From a checkpoint of a small transformer trained on Wikipedia.
Size: MLP 1216 SwiGLU, 60.4M parameters.
Architecture: RMSNorm before each block, rotary positions, no biases in attention or MLP, untied embeddings.
Training: a variant of Muon for these matrices, 6279 steps.
MLP neurons of a small language model. Each row is named by its layer, matrix (gate and up: input weights) and neuron, and shows model dimensions 96-287. Each number is 128 + 32 x the weight over its row's rms, rounded and kept within 0 to 255. Numbers have three digits each. A neuron's up and down rows have the sign that makes its largest values positive.
After each neuron's rows, "fires on" lists the tokens most often at its 100 highest values on Wikipedia text that the model never trained on; "fires in" lists the words (lower case) most often at its 100 highest values on Wikipedia text that the model never trained on.

L3.gate21:112150135134123109092114157113163173155103158107108159125120157164130066117122153122164122107128133098108157138154190098180063152099161172152127171118134112146154116141075060058150178130094070150128150155090178132153163123126145155122118122199169113152198102137163192130146203111126106114091096136144148165088110113126115133176099126151153175078162154095141105144134182126174137080111139165015190149172141187121150103116121107195159092106154113140159135136052088130131147136119159180130080130119144088106133125127138105137144142143093120131138086122104107093125039139098158126
L3.up21:135168124124163096153140152099156156136061189160100163126169121198148105119088127124083110091085165141133129123104111117158095067095112119093142138106138120140121153132114075115118085135128110113131205100117116187155172147162137139100120120138125156079088106144200109188089086139118051109114091070147080128091134097121133095100171155174106192130109180197090122104191142096146163112187081188162114133116123099098121109059132128150081130099146127148117111145174094113104154116122127110078104133091085145194121147139147161112137127118139138107193089122074072114128101152189118115
fires on: " that", " same", " where", " this", " Prime", " than"
fires in: "that", "same", "where", "this", "prime", "than"

L4.gate407:130112114165070110154196084123103083085073151197146130128123137137186130128088106149122163137163113153139151105117106083094051173126113130146074092058172124107148192093134104162133159186078114136178160187161163173229140139101165108152152133071136138122126135103116089112126135200138125154175134097181141073120116103150138107114120138071123109075169158131172137152120155136156096135182159102111200171061158157076188133150111105125107154066154138127154099110167092115141088188174099128112166177124137081125104111130144093121089149127152158129113151086102106082121129128164200143
L4.up407:145147066105130184125123108115126130117119217167084128150172124119159191084101162053133114124186118103165119112122089115145119171091151119170089142145037120071153119132139103133116085154219146169164141144098127193140111125134144127082114150116084114118130067143103133162094138127112096164147128145105109110141164112168098176129110097084133118117116168103127134129183126171079100166189103154149161165099115131085121109152129102116156139104111134121135079155145126071132130124136083129134168132105114140135142112126131191108107141177184131148130099128098107098146064145065126101
fires on: " before", " since", " of", " until", " after", "Since"
fires in: "since", "before", "of", "until", "after", "to"

L10.gate76:122121166102111179154170137160172207112130133091172186072105104164085134161067094123072104143191085112112166110153116108114181177147122122149068146092129123083112152064155184118163130202091175162092103134096115139119122112123130104166178090126188123147131121111124065072134112103135152189122103132105127133139145225121133096085084089154084152126130114091137162087093136088143099150092178121126163151098183082086110127097142119107148107109156131180109160121156171116162153113165175156132121147094152142130141118069135144189156117105106153190141144101061140090092140138193129198
L10.up76:131090149114103136152046130069142139129120169086160084116116127104121133080107080132145163109078102051163072145163135165144137060156176120101112087163104115148091099085149128175122166082146114122120080112115165156200116133091180117167195106087131143147125125136149096104133125130105133072151155160099117177158152140096164131123110113128117135119113166140174083159190129171118146118080111145113132090124109150203175148114147140095171127120116106204169162089133150108150076141160189152116091151103079163141120166114148180150161107179131117165169120115149151116104124104151125006
fires on: " the"
fires in: "the"

L10.gate1180:157147141086143098202149135151176132108101182118062124093186129147116085118153128181181141129119076147157069136134125111144100134075162133098169128120115153100098155096132102111135130166110053165171074106064181179077110154165141102145136151138161113114067115124181115122155142158110194138159175135130074128131117211111130137166104101143143080154138117157129178198142147108124137095125215118148054169243096130093106107102118113098131125080162123155135081120084154154159144093161145135073155157182144166092106128074149107183149134124129197116144062147143142141170156082103117171
L10.up1180:152142173105135135161155164109120078170163144117117144143073122165145125106189114148126150183159110110172181174061142122117122180054121088084146062145099125134108098120118117184169122145123128158159121201088163176112161139184096140130101101144118176136181146133098167147118079077129163065135144204145081152145092164079074163131119168104133051125129163163100196108076080114066128095114083118196159065124130163121116148150109124171136119168156139154103128155118141112144114165172094141147161155149168184111139132106130132194109151099131156189136088146101083134149148065136073185
fires on: " of", " from", " under", " for", " to"
fires in: "of", "from", "under", "for", "to"

L3.gate726:094102149130129141120118102117125073117164135105121165125157124070077097145080133150114162157114154099060154115111148142119102039121114123086129093148194129074145166084147145122109118150118160102117164139146148142082156115171118084144138159091075125095087139152057154138112044179116108131035122158167115093201148138162087120129151163104159118099191111105141126152183116155116126110154134126122121134147162166125175154167112137168118155092104114129134130146142109151130119102125094149182096098128109128099118155101121121165163148141169152179146103067115100122100126167097154122
L3.up726:136115182164204083131148121108152118116098173065164104143171157091140144100117152181124132126113121136155155115158122097162145170082178115171155116139055054117147118108079146169117124107123156135115180154092086105061104115138078145123100121149134122170197152039159071150188198156113098107159155150125163105092136108125112166139122137121141153121159122150171134156142141111134140107099173121129132113141115108086152084039129123156127157069168105078101196186124103113185102144135139077127118087156070152209133143143148141155115148138146157144111114120152138042101154082116095121
fires on: " not", "m", "t", " never", "NZ", " little"
fires in: "not", "m", "t", "never", "rnzaf", "little"

L3.gate845:172116170120095127170139128128166112082110092101168141167098109102141148113103197121164183112074120172147176079160152090135104173087193158145126115139140111128196168166075125184115118172129127148132168199103096147088101157131106138227120099158174107152127127140138145077140132156106091124171147109121123124100101126094119063151140113086121155125184096078136051105157120151165123101084111181112119117088201133090130047066113090108121154125140082114104106179122143168060201183155135126117141131151084116077075157092135132082180095100110145191174084109138101151144108181100116141
L3.up845:138095075151116124088097100143081143117069157096099148133129129126138115097136137179111031096103073132156139134145161086066053193108129174134119180165107138136179164205125124128103151139157126143172124064121169138171095134137145084150112137144142155136062130081136144111138072101176133142150115119150113167169141139151042093108156122170125121128164080123091130110185126141156081111159073108180146127116152173108133082170089142107123081091114110132116130165122144125162115152165126172128128152169150078126087106062106093123061117124135141134128185095110131123158121144164177138
fires on: " of", " up", " over", " across", " along", " Up"
fires in: "of", "up", "over", "along", "across", "down"

L3.gate71:129150107139096109154111126120093139135078162171100215090168157159135105146053126110125084129110137116160194149090157115156106069145107131090133090111189067109107182112077129084116120123102135074144151168122151142109125105130136137113140110140148102064153155189096151180188077126134077167063141108141078120159149167138127110142092121156063136130090171158154124144104142103114076125117154139149168061084179109150146167160137155090129154105175132114148139134147140116152125127135170152078138112179112184142138116153146133130195088142183160133105087135091118105148136105118159156
L3.up71:122117144139129116134109123141076192101117142146105142180179139119107098115030141121101195105117071084091146104062115172095104113194112167130153081180135123139120156149144101135163131144136080123128154146169168164125067156125127126117119065073174139109157166142123166193186141105159083074084176157125088116126110136091156138113129163134154104168117145140104171120119123090165124133093132135179129088121132136121183120126134111085128108159143130155139130178195081171139200079136165163108127103178124138186119098134157107122099085189153101156069103140093147075097147080132162120
fires on: " as", " no", " little", " not", " considered", " more"
fires in: "as", "little", "no", "not", "considered"

L2.gate62:046108136169119113138185154130156089102164090089088136121127145096105112112171115129132093135133162175117169096161096149127122129166153227094116050127177163111142122118115093139144083115153137120119168158146148166165153112114159088084118149125140131080092209086148119127143130145177159178119106162098159088108123057156201124097095176151123103122160153094122098102126150160186120092080178101118093088057137110107144138179070140107135136144117107124159143147135145114089126164125123127150112083093158133088144124078128179131101149126071123190115118097114098110139136127095059139
L2.up62:048158160139123135137145095138100105128162131136129091139174092090150114160162130098129080183118142126147174104199151090142199115113182197180112113106143103087138164133109124186110129142140091104127147169113186134159119149157131081079137115169099124148110165065151174085126103126175192112104152159169102135143116100137164148119150115123149138097185187069159104073083105110095148097103172116117066147078201125129122114121083196119147159117069088147190190068066106152141114135155112145162131089129151134099123098085067161142111136172093145132111115130134152135094161114146124135
fires on: " du", " Grand", " Don", " Les"
fires in: "du", "grand", "dumerili", "les", "justin", "don"

L10.gate590:148085097076149135080145117112104103152149132119148103137142106174118116128067134129166097109150122180147085141154132110083093145125084129141089166188147142159113136100117088150177127116050070136181161095156124107119141141126122087116084110111138153170069116070130146120152155084124127123208122093146124111140087157101152182139143135154159082147164209069108127133164143130139132170122118126138170158103095100127135162151100118132097125167122166078174164146100102134115076086113159093109095091112122167128129136144127136167074118067168193106194121181097097165172106149119106190
L10.up590:150125081150155107161201107048100101099170140143159139143177082136186081109167188110087073167100140066143076149130140056147136145117130117159146203118134090159111171119138108155101145120121141094145105107181087092156163123129161136100196132169164156088110118156088117126072128110072152161152056086118114060143165211090149093084072102164141212106126131085110109117172155124127102186139153148138125128112120132114192139082114143235193152059086132132128104173157139120105177141113100110081148163162125108126142111094130121136125147159158137169136136107078124152059093092146181142
fires on: " have", " that", " to", " had", " could", " not"
fires in: "have", "that", "to", "had", "could", "not"

L2.gate392:120120112131135113129110126133145124098133140098205117169124143054139139104114160068092098075112187142126122072092144130159101140130139091096167120164106131115106122098090149120108161129146133151140166100163195048100120150103139154159121099087136184138106100141137167105114151151158138091127138153204094079102170166172195164155106109134110115092158114101102181133152158079123067068151137106132096123113078180107151156112031079095119071112154119084151183131112095147117116165144149148174168120177115091110143137149117132133090160121152163084100136160093156124137119112145147096
L2.up392:164149151124164175117125083134105140206147141085099211139154086116140091133131135145125109123158067110151094098137101090201094167145115176116164116135168185168138149114141139114127130099112084150085076093162149145133169141068167080097137083128172039104094109152089173139112104110116138117119118109142108105105051175161124112106125188136133214070118129173180086149103128106133152103136115120118139102137118147108117069153098154127159103163150150150128172135109137108136113125055088077099095146117130167114092128200051135144189131081118084083145131056110128124179160171233139134
fires on: " New", "lip", " Chris", " Super", "New", " ENG"
fires in: "new", "chris", "super", "eng", "mcphillips"

L5.gate505:073113180135124162104108061173112120175075173145162095128111156138121178106113078152124147132111172113140074109139143161089140228071117116143081075130127145186161170144142113104137146075140088126119074144146114147108131152163076086162131135117121087135089115089126151078148144060132182123172090134126181135150143123163114131130173134157134135164134116156092129177138113093157094129083093137165192117134174123122122151161154125178143119131108074134112116163128069172132124201191138120165097141070145158145143131162110052084134073149171094123148035156109112142162119093142144106
L5.up505:162099134116137144075100131124146072160115103160130129145124138150117144099104147178082127192106165093144064103181117175080192126141105133177100084162140165095144114129169118114141143094096132125165114209155168140152107106121133131141163132110133150206081095146138186140126171195148112114159091132147114101117152154090163177102133125139143101154105109189089138128092104158110044132152077132114155137138107132086142144119146177079166133127166166129080172109134146159185177137114119103100117148124096152130114045133071160122123163097103129140175089101169204133112169113152111132
fires on: " it", " It", "It"
fires in: "it"

L2.gate878:174078085136169099153115153076128117177089198131116145085147163039166090208091132078136120117123177095132172124114144133171116121082124160201142116128182132124107147149099125151124089098115092103111127117098090148111200171123141130078104132072118150146144145107211193120114139118111106113153128111113083132108113153134172105162075096121123128103139191137136043150101103130144080121064166140169101095137087196090145172145135120138166109151091124106123082122169114141093157161155132133136127142135130157121143103135135191129155133098132140126164081092099129112136121126150102121
L2.up878:163116137182171128175143109088145160101114192119084129126109103129122137113106114108084147121111174126150144144172123118161073120073088143168110132023145147120139086166078176154083135095129135122110193169121113156162098142090128141116085129123046093132105140109097144162127144118127046119122176120140154162111116208149119105154064123137100129120128185106102088072139096119149161130127127158036157152142084154140076149110188124162111145127163116154137143174145121153103091162076107152110142153146168102112081062167097158141157161086149133144149143134133119173152087136122131135
fires on: " that", " this", " That"
fires in: "that", "this"

L10.gate230:178097107156124103101115087131158107124162179113159149100141104124148144101102092160135124129129104088148124177109195138125118096106159091110158135148081149126074135123139142149171150140110105069141064156130103071114075119058126148149123137100137147152142099133147132111176169160115152121168100116116080148117156119111206105136124177114165145100113123129149064111115132119154135107125141086153134109148124183112087129153134122095169164104119102101163133150113184145117100133186112058145158147110154130177089142144107192132134183137124120140175131147148113103145059189153044139
L10.up230:152115115172095135197138117171124088097161148083192172117109111134083126151126065149108121121134114124087157137138154145144102087116125152148149117130146140136106138139149122087189100146088135077139024206140137036113076144112146164151155166159110148119185091094087138071097166117097069136133113164202104162097142160106110119133111103133170135147067093070164129171150151147151174103175113167154090108118148121147113108118086073155164162174089121090111096128123187156127158212148097163140143160184158122115094181098120183162088200211141100114152152076118148124107096086078141138
fires on: " had", " has", " have"
fires in: "had", "has", "have", "having"

L2.gate150:180226120091150112121069120113116114103125112122155057161147111155101125129059110138142141095094082143176164078141180082133130146121133148141096159141156108115119156176112165105138136124084190125182120158055094164126054136089123172119095110118152143158155106184135113146175160140153105096169087147139057166133157109083143180100140151111143090131101122074135123070159135131108050101125089130122123127105097143118114077151128144142141084128152090135144141175126124132165126130143136176100121093160146104160080113155144097087109128147145115128105116104128127122107088189071056156
L2.up150:091146124101125137116104088143136138143125126199132093156141118140156108089094082180107123077084079157165074034130141137152085174158197156161095105128133110128144127159143076153150121192073155142149162082102133094133113142095109102144078146140146129186141055140147145123114151113154075157134116121107133163112156119142098114135147117115073153124120104090170097121166131120136158050128083101081158117105151183129097118140062154120120092090163120160119122118152150155149121065155233125120155084156120080127096120125111165124130073144041126116115168083092111213121158162056163105
fires on: " along", " up", " down", " over", " through", " of"
fires in: "along", "up", "down", "through", "over", "of"

L3.gate841:188127080176156161150159106114152149118139157187169161088074089091096127118149157111085103098122147153125098161131112095162121149130074156117076166121183117153107170186141079095149133104165098132148184126075130174088120122129126202129107147151083129119155095144111109078135156118108178140140115132140154093137142059154140191132158101159142107153154083132109120187151187119086110093139133096172109111085142083056106111095115150097134088088124142148123151134117075072125136140085094110113043068125182146095164086170124156156099136172151129096091128104154121163100143168162075097
L3.up841:144126150177163142082100120143149157156069173168166158080151178093136113155173167099114123107157098060147142109137100091198153112143115146138052088073138169101145106105119078127147145068177100090099138102159120142132160095152081160140160141124141117085165082141107159194071128107065071183125088152128071133055073127170140159160171110154076141168088168149109134138132166151144088075088129075165102066090063128104139130137174086101136031122177161071100167105152143092148174132091143157171161098158162173111130151150132165150166105169149119092147149111165086107089155160165086136
fires on: " Team", " team", "Team"
fires in: "team", "country"

L3.gate450:184133103098108043147132079122140131147125164130179153095163148122178147110159154118179144100141112143141121122062138086145081060147085097134127121132185089159111125143131073118126108102127108090130171145077117131153129113081127141167114193155110093118094149122089072183144092133151233092163147149089162105068099097066089163135119128064163077119167139096142128164064135113161098131108175084100100156121098179113176104146066120159166110167117119144169104116149093091064186127142074127098125036154096146061175192099155173118115088132111129116089122154137070120124129106101100153
L3.up450:173124121110120108177138094072210100151146174112213181133137145090155151138192180145180171144208135127123061123124162153103069164132136154106144155126111101141072076142105150116064073135133083118118162112100111127159153121128183159099128126161131183135137156099084058110076122124090182113096153084096159126044091202044120174136150155092101142136112129110156151144112110131156121132109138140129131172146114129162138093147051131107109098098108175130152067078131138063080128118111152197065148094140098168091131156160113203105120131135088143110116166172133096120119075138131074135
fires on: " he", " she", "He", " He", " and", " currently"
fires in: "he", "she", "and", "currently"

L3.gate55:126114174119157118140101182109130142143155136128173145160170129165126115156131118148053129075125132097107161108174101164148159121098065143193160136124131127248133150121106080072115155144110144105089092158166099122121117165148082108133102095050122155113116164141161126165163113146096138141168128140094114146168188176187132198153145085105153183090102127133134059125107143098185085128128156174153101150127135132145111207138056120103177048125129102160132117138189115121082142141142148102192116185102107137066151120137052107177079187072117111137127087115145134082148127113178171152
L3.up55:184096131088134140120132200102058146154113113165145125183134134134117129187107086162069114089109085085114108086148113164188140151130074171142153114148092160185148175128138132142180142153122118100084101157159115118149122168156113130111068089105137142100120147098131150132100170147113134143153133189117068135119127177156124192109130131057133177047102078165098059142119181101171160037137153088170085072167115167153134185088126089116159106101158080129145139100130096099092228110106127109187088165120139095079167147139091091197050193114115119122143089092110145102157133074133181128
fires on: " North", " Southern", " South", " Central", " Black", " Western"
fires in: "north", "southern", "south", "northern", "central"

L5.gate1175:108190142131152137122104147117133092093043171042119099071155140116168146142155141154135126115083114122159093128187231093131122128072151182163145132122152144154149067150081232109098139177122127154150096127099128148159150106136155085128147142186109109140180102170149217148094157159103110098132125105092122123092147166104126141128089177075140147106161104134142098101138068066136094063117049187136146130119206125114150097155108093095083136087159070079130088150136119171132130131104128143090137081178103132103148141154159138105113121139147131095116116163122144159066105142103107107
L5.up1175:092105148178177141130168061186106120067103138161149147153228166153126118164107144114230095104110128165174160107179135172145118030114146158126087091123125138111137117076115151105095066115083158125144118112131120116159138151127199094130066127111108113143147058198118142114101160104146113109098180152140104099116097176169090150174115133172116090116146121165164152088138159054137102190111118138125164142118148102111103108181152160105186117128149098092093141117102135103141101119169101156104110130122090139159095136113057101156153195059096115224153166146115116126127118133164123137
fires on: " this", " This", " that", " That"
fires in: "this", "that"

L5.gate197:155090131100109180133118102117087134149156145182170149165104104189151165130094106083078166133114142144117211101111060128074171130101189140112157141104135161079102123114139131087062123153152175103116124085124112082129135104136093112152127154108132170164162111142078169167106142092131195123109117185145131150095159110094151201136159127089156157111138149193178112186155122119155141126144178101138147142117151144120142101159122145152182139087151135088081115113115091080149098210080114167133151108187097108128114154069211106116170105167130159150153174073078185171105111116123078143
L5.up197:151087094124147164166083135180159162116170132196108118142145130137151175172117162121132111203122109111107218073119101149202147144123132120129158153137188196063121062084107175064104153140122150107109157128144100105097081108133129127138198124079144161119087166124102161122162161144117144139112100146154131183135122140063147156134165143082118144095163078188100105110168128156137169088134142081123121119147150133151119093156102159156149125084167104145125173202090139126166098155124113130101106126163046098069101153096159147153194109174152142099123154099141150140112105115085099133
fires on: " from", " into", " between", " of", " finished", " by"
fires in: "from", "into", "between", "of", "finished", "by"

L2.gate427:142200104145083091107139138137148141122110142118132184164112139119164109110113088156086111134105146137185053187088124144124161132066098203137039095138142129165134121086122169161094158114058199120161115138175139140164141152111206121130099101182122077160101118156164136195094116142176141161123113092115087157087142132113160132068130112138145120121103120165120107142161138125112003109102124075123207145079165125130123099144116131111103109124114104118156103180158041132133164142180126124121101103045133146143128110148111064122114076175116154151147096125086165124098131119095154116
L2.up427:101158081125111107165131129134121163111092080108127142111077129133125113095119095113101096114086177126123080188113123110180104105090141142146104075151169118149095087104160116079121146105074170119120078129155132150107149151172146123129130105134107079102117132154168154149071109139174118136126160143068102144134146120133100135170129065135163148141119125159116086153132054108105015143144102146080152155135171107115161103098091140108135082130093105123176146168147055156088132183163066124128117136050165117131107084164118058082112074159116119137137138114090144128096161136116136117
fires on: " it", " It", " That", " what", " World", " What"
fires in: "it", "that", "what", "world", "this"

L2.gate849:164135090106157088080118110105140130112151133108107148123160106100142168092102080129082070102097107162168115123130139093136126134076080157115134115147175123129094120079145162126178164143153128120107132095134192097105089116135135150135095157137114115113160119117128097115095142109150188125136128120107091128102167154139138102136191136124168119091143147159130124132203163089132123180035164145170143172108141173143144132128122167096143135090134031079123181112114085122156133200112160088131114129192170110100170124131129116132097143117137091115211076186081159163144117059175151120
L2.up849:156159164117146180165092143047101201108118146133153158145109091119109113113132098119117167101107062162165188111144186132160090078123132094095121091183110142155152125109093084175109091126124104140181056124139161062164087144122109117148106130143138111112162125092135149149143122093143098161135118064173115134147085149150075104167101098142191119127168125167180126136119115107156100221131124129091138121117149110104153118159116083137152105097092115151141142123070162132130146109106103085167103083144088127100106131153044167164205119084140083175156140170134139132148105131088171121
fires on: " New", " Black", "New"
fires in: "new", "black", "blackhawks"

L2.gate394:136125108132188133149094136129168122099159148098133092188165141105102142177117088094104140131119075126105075110124104152180073183097138210087060131061139102196119129116134116114137135115091131113166104098180124164099107104077137139144148137083132114154166131174074104148163122156142195107122146123130095116075110167044109125174138101081133127114128201175157119169138171118140146153155112112156088095169126144147115139153112106102126154182160126128091114073127163103108128222123099165143122079074093136137058157145141064178048109100093140119148096145183125108181138132132106145
L2.up394:153178045149177140164093158122116145112187154063182067115139129129136152150063117102128148138147097116116134080151095148169070148078138214113121128126122101184158131136085098131131104064133156106158145093091151140088166120091137153156152131107100098114161122168068133143132088148140164096097168108115155090101128147078069145126113129167163082134133142134124101092137149123111148119134118075162122089173141148204119113090139199076117181171137123154145077154061151118133086169132088163092147086167102172102133182097201123139127142106155096145197096115139119159075163094142083156
fires on: " to", " June", " age"
fires in: "to", "june", "age"

L10.gate1118:133159168093127162127172105148125155106126156120137165155170152196153123139136136126128100196132122170112090166133121166121091123153140108144091109089100120112079143122102130142132162150139084150062119179150095093134118118075200104144139092074146184202122106174178079107072159173119110167096162119140073102115173052150131142152082085137143091147132143080175162152181108086098098163129147174158123142125080148134187063133167158063111145142144147076166190205134144118117123149133195109110136182117069110130153089086125151138078131112103122151110125186072112111092172194054095160
L10.up1118:117105159137108098111107066169150136198103113147203113118135164097149142167131145149146057126107087107151108118123100134084149109154154110102106133094104122151129121074155119144160141125141099113183095171149191113138136071138125161138137067123197120167117103183128084081154185197139107128169097140132143135129135103132145139095118070085072124156155159134117074125105138139177171130089165152205125162136113095074145105114136104186155107183137111118115145129179176080078186150148116159124148101112080181093148125125132105154155181157158101192162087170071062151082124122120143134
fires on: " the", "s"
fires in: "the", "s"

L2.gate1103:145159126116084113159196148154124161169126148170107110108114139143110097166103122142048084130089188089137158129132098057112159041065124096121118170086126153141151150088110134159119120185145153117133108151147101188107134127185119122130140116144084115102104153108098132161091106171133102122161176158102132125096170122145102146103123149072131141110134142135188092116102121166088094107169103159107109141120204117146150079103099108122079140119133135102134178099134105152099093162108069118123139103128176200116161104128084127158098149104107128151124144122106100156122133184183148125
L2.up1103:162104167127140115142106186094160120175172118160076143088128099063167134075133085186158172093123047129129162076133129090099129075138157096169117124121131143123157185112165124099068087178103159188128151098147135128176146191110124106094092173084161089179167103128138163132130177108149162126169122091101145103098136129142122119099153091124157185117167035163135114135083123121129073118121125121106123090085112095114156114110169094086177071063086107133088057093164112150101140105168146129126154101118075165137114076137130159124121125136163121144124118125139088092167034158121161114
fires on: " until", " before", " later", " as", " debut", " households"
fires in: "until", "later", "before", "as", "debut", "households"

L2.gate123:178154145097108140119134127109114149170127134182162082101157093109151092127137194200105143103163187088101070185101193190127186143121084125180074106146078152138131134153125150164200087145141111129196167146145108125204147179066110110085105167125136111158150133103111137074176138138177185164081136081139121107132199160154073063112092130124109105110166159189117099156144137126125092172149088143097150146114116104150099077127163127124129117144137132132147135120176150121086085153163148110127108126131123115191108104148122080148102157109181130179137032116150144116159142127116129138
L2.up123:121157154090162192138100114133064095146122150138109110152158108177095059049168206132131149116130181112075109154132141118125149111070102147101077106100124131133193160128119130140162099153079148113147158153111122114196169134095118056109085149164164192171131147110160142083138132101189127149145097120134104115142136131133116113106103102129150177109152101185126122139124150068138128146130134121093104109064116115139150104065146143110125118125072169176150152126120140134103122158128124161121116080051091122170130102133129148105152218148116149159172084130166107105086120110129150102
fires on: " it", " area", "t"
fires in: "it", "area"

L2.gate886:083136113062120147094093111132113106121108159133154097112170123102143127184155103139110148109125160097149176084084096129131077094104154178152092113123059153177114148136100092125223127090170129120145105113108197153137144133094110122156221124111141115182150136143098091077146117136077149108089156150114082139120149157151118126149134130084127067111159111152101060162183129116105166085117199154079166183148091109135125148131099090103107159154100088099102141136099157171101116139131160118108129157172087128135169133087071126142109156128102141148123072167044150098105140105160134139
L2.up886:147185129087082105137142162142126102073095145143171102139213081055087131136134199090125131130102097110202156150086094124129106137084185157130132146139087174199163125181089103135200109114157135129158109126162129134130110113108115121140179177081167122158168120134109142082136144084121133162134136141110176119102123171160147165098136139093135078130142116108164100140149142131140169114079177138100080106161068159143125153106142125082174174128089082151143104122160221176150175186161141065114119113150138032122140137116032142146137140117139097107121064119121133075077119156122122101
fires on: " North", " South", " Deaf", " Black", " Harold", " Wor"
fires in: "north", "south", "deaf", "black", "harold"

L9.gate1137:147159068117093093098161060129176132118120143119082156058116159111084068135100106187103108112182125138088150137073182132067121082158171144101132137133146125128064138116093118168095105109180076054128131161158120072136178133123093168076154180185095127157110134137113135085143155155075092160173085149146111124113139156074176140136156125119181101161142106108141137077152132146191096202118197136139119140138140080067142126110144071094162120141137168114126100136190144184098088129176064134141141132106162154139081143133147170141159163096141087126133163184136164123143093091135125132
L9.up1137:170117109135103118146094163078181148134129104206201113098140114141116131086161147134131145091153118165132135167158099181117120104163167147120113090125086136121120151127107140121132111128156103111087048098122058101095137123089193164142153084147121128101154080072089184164114072129163096121169069142110137129141088146065133134134137138163128148106171141128112172102152121153157107087121153175061109122147135129134168121083090109149151155128164164144121096173177122110146124158110049099109154136127144137133150116129190107161146078124124100147121139130161128116089112148104099122
fires on: " have", " has", " had"
fires in: "have", "has", "had"

L3.gate1194:154094140199166180132148101073132145089066100077166154134080133130142118150122120056110128122145162165220094147133139133151132144124118154172075170127162106101146110070121056071121151146118089104127089153165134194164162154137158097141108093168106084102153156092153151111135145171149039165112072095122107157104087107091123054108100118185155105122132146111130145088148109088124113098115152125104129094117119190118094156132132077083103137112125089141069122086146087168102121114120105155098127148118150152104125151208153137112180087105095116158070102117132166080110119160128173117
L3.up1194:077154065135158162097144103132072108120116108098102158140152133088131115120103102136116066166122102110069151151149124148145105138083083146196099175049134164139172129121156180120106064114128115075122151059169143136119193079148131096013170119164151169148193177078124163126182159093146095075174113132084082066105164079094143154160142159162111161148107189131024148108127110106104121151136117113080150033108157135105154162167147164074123136126096121139088161132086068192186079144117089191087137111144107154184100117143171101082130146104135111211139142118106141121121118135141133084
fires on: " same", " following", " said", " this", " that", " That"
fires in: "same", "that", "this", "following", "said", "these"

L3.gate703:098122156159099162154144095198161133116152128174106149115108121185113099122125134148052109122154188179126199130114114092126099105081170163103128163136137124145110066085098079152075141197175135089090049134105143061130105096124111102143119118122067084110128122096119120121119136109144119156158137163084112146111165114087098171104193171091109139165038164132160082179144177133121165152129163173087130093159173152157137091142119139120134159108118101100105108154127094102151128141146138112112213094195122089092131154103159118116117073133140101136121107155106128148151118159084076115
L3.up703:097135080126148154152109185101180089161179143133112145083118117194111148162123106141085145103137206140201114098090137135150127121137170135176167115123141178153097161121064103140092155096115152120127122095049105076078126133137095103147154118127171098169089097171126188171116149134131100096142099146112115106112109060100138123128138148160121105171125143073131104223177196136148110086141116078100148098117191121209135135132109127114106125084107101077119151090101132098096185155178135090124129123166126203121167118109154191105075148159134135096148182179193105164169126107112146149
fires on: " from", " of", " through", " including", " via", " Despite"
fires in: "from", "of", "despite", "through", "including", "via"